Weights of a small GPT-style language model, trained from scratch on English Wikipedia: untied embeddings.
MLP neurons of a small language model. Each row is named by its layer, matrix (up: input weights; down: output weights) and neuron, and shows model dimensions 0-159. Each number is 128 + 32 x the weight over its row's rms, rounded and kept within 0 to 255. Numbers have three digits each.
After each neuron's rows, "fires before" lists the tokens most often just after its 100 highest values on Wikipedia text that the model never trained on.

L7.up615:201130148225179141162141155153198068156164110148094146118106095066150189122106109174095117125132117069116135114039146141118083108119121107176152184169166077164122089169116123098116165127113137115102174129153088086086099116171136138147088135182141064157117138117140132109185062113171102135147139164118168101162099134145077113113163103126139192137076072135136084156119149121132142123098128159130137117144123139183094137156152087116092110126131098101142073107128156149136115083159176
L7.down615:107106160100161114109140148106103119103143096106120142114176104133092137168158154128157041125108149102148101151206097155202186130108138074108171111129146124196167099102105101115074105091130169142120080163088119132177111134125108190103148073092089120089102124165089123071109159083167162116154082145123184128124161134116125040111059129150088104114104090115105158124117167123187152139164120102101119121088102127127143143079144160160128154139159123153033146115105114044119117152138119
fires before: "ro", "ers", "ct", "ent", "ess", "it"

L7.up317:093121121145136123113111152157140151153099184120122120135107122102131152102105126137080059058150104100116187156074193128129066094108137144142183070215184127147099125117124138076065160159113118121154181155132144100116179134112161109110127177004142108149131117164100102107123126106142194147082152167093119132094145151119072158068141142091089171128134174126110115130125140106141154109160177126167098129146166130178140105126162098109094115174152148154169108125165192139079111156129145
L7.down317:096121152187119156120118163153133124152114120138139129103102153147138135097157131141095214076087152174170091163115154092149133146085142093093146149098158097088159099149102129120087163140132116171101204131201151118067132110080131093177108180117116141187134132102147058143119203143149186138098110167110113147120164166074099112162102111078104157089095188103111109114098120193116112123212128142151168096186150167148122182146121154166101079113154087140116073157118106096109162125139129
fires before: "orn", "or", "iv", "–", "a", "r"

L2.up82:150113108116137137101139097122107106136144143103141171205115080135166084044100119051097097072102185117131118141172107126166096103095155072123129148174124139131124190117114057097138173153120066160118149140109103125138168150083134175191112133104090072145084114121058096131120171143102113154058121074086117183132127121089148101113088088113115173111132121115148048168138170151190118112155151097143176116115133158132106140128128132186132149132101097145064110115112147111101141167138068
L2.down82:125166135168117140108130132104131144137169060164161149155117138080168102127154083195149089116141075113102171062170158169133180159110091155135111077102097161108096092095165170156184122140073138107141111138176169109090149144178128151097064137137129119069172173097225122130156145089108132104162171163087109065143108107187111094127128119138111124186113101145102151144123176073103133176078099117099074129166158129133177125125164103107094090113142165114144174151111139155144144146088161
fires before: " in", " by", " to", " as", " on", " at"

L8.up234:192130081138134127111097081130147170184142140173126109132100117128123128104154122081096125111121168149126089098153132159131120198114144083096151101113196143073114127082134153086105105137053155095091150122163157166061090138160122118127180148102143102137158151156155096134113084136103079084063081160180141145141153110052099092155164091145126103161104113154153120153121095109143159099136200066126135148131161178110099124135132088133136162134161097077192212150151153116113179165169175
L8.down234:144132113115100166102161214121081098097142130099069150141115098166135162116148127136131105105089121116097169099058164096181169066151105157171158130174139088187071168112132117106054120146115107159145125154105121131102118116097128104112123107136117150153093112144122144143177088142193172096159110135087170155133102128147158073068132144132176177155118103120190142120108154160133152108090074115085130102126094135156112212207150113124070106149075152167079092146109154129125135062094128
fires before: "es", "ri", "hed", "ation", "m", "ations"

L2.up440:112101200063096112068135061117116153141098141124147110121154104088187141092103117135107127133143139097088133086138123125117090111100155129095124118181135165164132173129139145100128136163086100083156106164101106129071122126089220138127177134103186079180099130141099150168137193091127128086136191125072098145105109131178063151153110125088181175115102130113123149113137122140130136094099135110163108094075165084131128103160110072182104133194100131133205117147131131151199116193130108
L2.down440:202066072112161162111132107104157103095132166131131128108073125081126056191100119133132131100140116127094163133099119153122067087104126138117117083166127065079092161097167120150206150132117110150144099095138146154099119104100130127128137211147116194090151104142144167121109085070101137145106149097099135140093110255139156124160149136139194126149138075108124116131108142176119131171192167137101167147132129103134160138099099172136115123113117114113071148131167103118104139092111103
fires before: "\n", "N", "-", " ", "ي", "b"

L8.up102:141118133162121125139076109149068111108115139154100072177149126161123158197079145185065115052140099131099139135091115139113176127140068134170134177117111137096146172107159154169164088159136162116121143216143088115069124137105142080185068128115160100153155190162144064159103093073178224128117159126177114159086140109113134127109123163124082133161093136056129104138199118130121126079109150123096093079148135131094135117151179101107163101113146143150119124119139140145135104116147134
L8.down102:103143156153098094146086146135178086068121120145076118117096170134183124131085140144053150089135168106151158104116152120133107162255082083071190120146187163119124143105201135103114110133133139155128102107103165149126163137167078119148147172195101117158117125101113139093140126119161128153147094140050124136127135080138142104161148127079132126131121190097139101116142108129137105147148119114182113162141166116105131125099153078145150143150143119149156128100126164109117072101124076
fires before: "0", "–", "1", "3", "9", "8"

L8.up364:116113119173084121134107133151145123181166173146129088147120119118159116106167153191119094067131106101166057119088072100141049064089183098135167114144146117110076153076141158093129143124081135103128124131118131108150093155118132145133120089092194103174134111071097177145121156108153121121185146151122101123157197065122119133160152133097082141114146097103141136167176168130129173135128210159108103162042121175102107091142189157133155170096148068108106124153146152091118120158169113
L8.down364:141122078107165135102141153136128105080085088129118145120089113157108113127139122150131182199113098119077089106170206062097211112128135139175174146140133116146137067130100093169132090114092181171087111140080094138098112090124125086100150152121153149147138117141084105092124116132088081077080124153157132111132088149083126039133140109116144180148137125128167144186145130148093156125147086130155113123109071175053139132119114106160128136103093137124091234150149075146123151072100113
fires before: "hed", "ay", "m", "ip", " of", "i"

L9.up232:120187122176184089084128121116130136157064099173096070132148073124121168141138088157132130083128170090068157103114101102128123111108098147062152130180076122104084122155106162060085143142098115106091123163179099133117177122170164168159109149139159081178180106136097130073134151105176060111161103138143079170188157116141119131105175075147108115102134128089060157098151123163203077137134086161146129142074164119132098121140146131136139107163101135116182114098106099131089136086117120
L9.down232:158092181084117097107090094165131130167090156109097119177133087161145165110104111170104092182152140185119166085164138103151127111141127169144068145081162122165091128120143150173144109181119155168121188143124150159136120166114173107122088081142099202084096130124093156083135128102073165138141112125162226094126113126058112153091094136099150123096137165134133117093133145087157089096127131139086098130163152080129168153073102121104122147087157154095081110168145062177111084064162147
fires before: "ic", "ical", "ion", "ive", "ing", "or"

L8.up77:176087143171174198128159073098190110141171090131145097095176045195063140126118086074055133118123160164104119122116149129099158137127129177119149130131123167145076160094115160104115159121103172127135088195099142181146108107162094124127182166124144090159116149175170136086130187081097180112117089094155118175129181102126067120123170116110074103159123123144166101117132140133159120142129107093130131148097163130147166129194083076178134114152109139153137133133154073123132163161148160
L8.down77:070134136123116119092141103161092085133139156172125187154144164084167142125152097110109147142154140074141143101112147079212075102105092097107148130105151113096193107131093125135169118181110174148114142086160162169144137126169157139120150042138105166040122107076117111150133128132186120105181125065148148106137111121104110153095108177102105123058091116156074121143134172081126135097119078119060132105148118124138144158122092077083199123113135102154189151189140125128134105105067148
fires before: "s", "t", "el", "z", "e", "ic"

L9.up293:111140142172087131147153115112139135175083128149181165154080147206161103076134155129151056075123116116117129136159123214184110099112182105198092150099140179135145091135130101084114076119109054147130092128097115059152152094103162155120111148064115159144147110108063199104125144113129127190096160070110162145163108110114156094147143156086165181107169142160136123161098151092143134143127147119137123135162122143124155137153135077061177120124117069150092114107137119111092108104175088
L9.down293:168145139128131116095110144086197120106119149121135094099159153097156123127107151213119178178126126164108124154191075178177155119124080115121073116131174163104095162124133175146141172133201108154130128119157149147124060121115129143118137121136080107135132102069093083174167148162117176144130086169143216083126109210115170106089128142100149099113090148091128142134192170121121120101143111165117079157057120184136082141090114161102151095068118135127110141134104091116141127094177081
fires before: " in", " by", " to", " on"

L8.up175:117125081168168184150102071153143092156201202118144115073161170103120135151142079158091146112124109087157107161148130117098098122078161071091126115184140153104128148128087167162130126086074112126149143178108128096185146121084136169127114132092175143145081138116144103099107143151106151177096092145178151173147152096118087130117135147102092091142111172181056131113146087118162132077153081114104166140097143101137115154161102107062176135170124122135186151117142048121156199152091106
L8.down175:139109139115106120148141120157165105087155156202076171122105126097165172083121153149159166151121184144143068083085154131163087159117106134139140116104125096097099128170146161119169097171123107161138150118152170102147139160128182116025098097164078117116156083094074143106147082134176171105207112091190135095137170141145170183125123109137129093101167170093194126090141191107148074113084113165117122142161114160079085094091166101181086138103121132131110115106128116139120108109108173
fires before: "ic", "s", "e", "l", " of", "ical"

L2.up426:070144163122052143148059132102081136160124141105177085144137135125106123147114097148100136063164158140102129088159102147223136147114169089100141120174141148172085134132137110120140112125125154084108078167097121116177081174082122091092157136055181155108128124072109093140158147084111169067120133132109108150092140105167126111180097158086137153130122127135190123093074128172092170113138122206165087135099174100144084124109125098160073090145099125091167141117126076181125159150103134
L2.down426:151094090199177073129152115191129140141105090155111167146138090084148104137147149067179087149185069149110150158137057148079083109133165131102157083201120108097173130125174138178109062123105127144161138114135156110148164142163179137160067119071097132173089160138132135129077144126115101096117167133116107076130071155116137203163135109149108105135178108069093163061114095098153119190136126141164094182135111124133097098099123111126121127093116126093119108098151143130150108153184142
fires before: "N", " |", "E", " \"", "W", " "

L9.up530:079147191165092092170062124126174095123162152117036173098099144113149100114135163111108092101144117136127069147153090077166126093109185065154151164133106133120097141122140121110148163123148122102112184158108134102128132137204172194112132081121195093114157139114082155147134101108144176067101111146136100104089138124136130143135151107161121125137100142088131138157136162086198127073106196122194110094131150221123110152102147154102111153129070121084121105138114178135118155132172172
L9.down530:137100070160127138156156144175123165169193145143151084120127109103116156199158158085121101127134112125145081119078089153121102130130101097101127120160118135189122090122131159137134096100117098156175065146183119094058091132176115134126123111068115113148060122126139103077152162126105146179152130157026142120126069112185086082197184155139128093127144137153094119155100136115176185116089163106148163156129087132136098151112120097134168153096090084156114163122160097143210158099094146
fires before: "ess", "it", "v", "ut"

L7.up301:144102148171096086124133144112141141163104198162105097180142142093174143101161092209129074086107101084134066136119129144121081092088112108086193175131126097123090148132094120094140155125085141065153152099119133075081142104147162155145156170064098100153138147107086139119118102109162094088124103176154127134124101140105058093118155170120127148070094122144114120110058163087189105055125126119146119134082133092125095196122146092156103155109071109129104090118134113134111063120171177
L7.down301:102166112131106164152108134153056102165138133081116152105122095119125122144125140093133122092132151078144132142117039119186135106172113123144053109190107086112133112132092149112135086134154130179190060120099112125202096154182137146175138156146110135136207143139147191133156135136156175109147116124144127135134157080079176210078148081172154127139068175125140109114135104074076100110136116147123099139119124161123146092177127186146117100168127124093164120126057102125122137113093207
fires before: "ess", "b", "and", "im", "ia"

L2.up239:123098135181084132154064147059110142179089149118137097103165096123088139140079141113079137109197126163072125121173073132181138119134165147106124110124108161108099100121126105149124147152142165101117100154101148129190076167080160127084138134087223169119158128080140101099142185095102106096114090120115139144162170119147106126146109103094123149154123079146165146108056060156109176090133128185105137129087189060131103123168149098143128119121107152100103128141136079207170151174109139
L2.down239:131126097136077083109083126168099099143148086156169124167154107112200099069144153107110104142120055164125151064144076146167106189120164100126127079182086082113153118097161132114051070070137159140144115131143155130139132148125122107189104142140109146120130140120111171069077150171143136156158109144133092102118098080118152155166136156105110169132176087104117075057129143121137155146162155151126123157195059182155067167079078133120088093123099145151122124076140156138134144173141137
fires before: "\n", "N", "E", "W"

L8.up118:112072147167140149120121142107031146146121196161149159109160108122154194076099127144083128121134135095149133138143113183161173143129146146164130166103121132103122167086127157115156133157098100142158115154118192083139126176128087173134110140122093145144172175157124085105162147104153198158162172095100168099109122064106140137072083153127114156121153111082101086127118161120193176139132175103163108173113116100119117124166201125100089119096182122107171107124143095072197092180068144
L8.down118:087148082086137073151114122077117041120137174135146129108128160134155155105094106144062130119129119143153169110142097143115086122231081114119121160165136146096189131128179163129140175156152188128135109109139112173113123093131115125100161199175086200111125149138164163093067140152121149183094126104125082193109118125144109166135050181098103162101127152101184148162114122165156137128142108075099101080112124208148151142149151118118108106127154146119126154065118134127105100070097120
fires before: "2", "6", ".", "1", "3", "4"

L2.up93:074179085180144182131111148112121123180145111104163104150085099101134091108142086120123156118160160176123149109180061146155224076143148125129144175130107176101119091170078133136114159175155138066097162164148171170111083151101110084099123097093154080138115135114159148168125140129116100162153110141161059130104157119112124074134118155129100118129146098169162156105092117071124076070096149107168112122131171099102077143143107097145120123167143160151173122183155196191112134150069162
L2.down93:164098132099105060146137119186123163087129144138103149103169126145140146156119156134125094153074129088169112099076167093118039189124110185115107080136138095155141144125164141139115112099090168154175069080120059105104155115115152145148102177161125185128135122136135122107109148144161141050106098137084148150143079155149122173135107095108121098151109156097124098145173115167098164196172124167097176135141093152202212115123150134132135137102123122134102148041099069080141112109112091
fires before: " ", "N", " M", " P", ","

L8.up265:148143145173149116152068137130107189114085127132138157157161126160079094145167109120130176104147133188165125134173231124125140090150156081093161154163121118128103136131091178167131143155103150153143134102089165065104131139114189136143159146169103102101105121147083145114130135135111106122099083178134155139083149137180133131100199074191130136110119167133113104071096101113119113069160099138131122112155153110182116185175098153053201138140137085150108164214086106127162157148155097
L8.down265:148124136091144116114101164135135126103129089098107106161129082155151144095058104135127101081146107172109097083088096151135090105188079146160122070074165084171091063139111104074086109074132195060105114132206142145136174144117100152124110109149137093125183135099086120100110143132102096147149179147080150129165146097084123185149118129101100112119150058116063145112133191137146161114124115103089060120148126155143110133163157065190139130102071170110163073119154153135121127144125162
fires before: "ic", "ri", "l", "g", "ia", "n"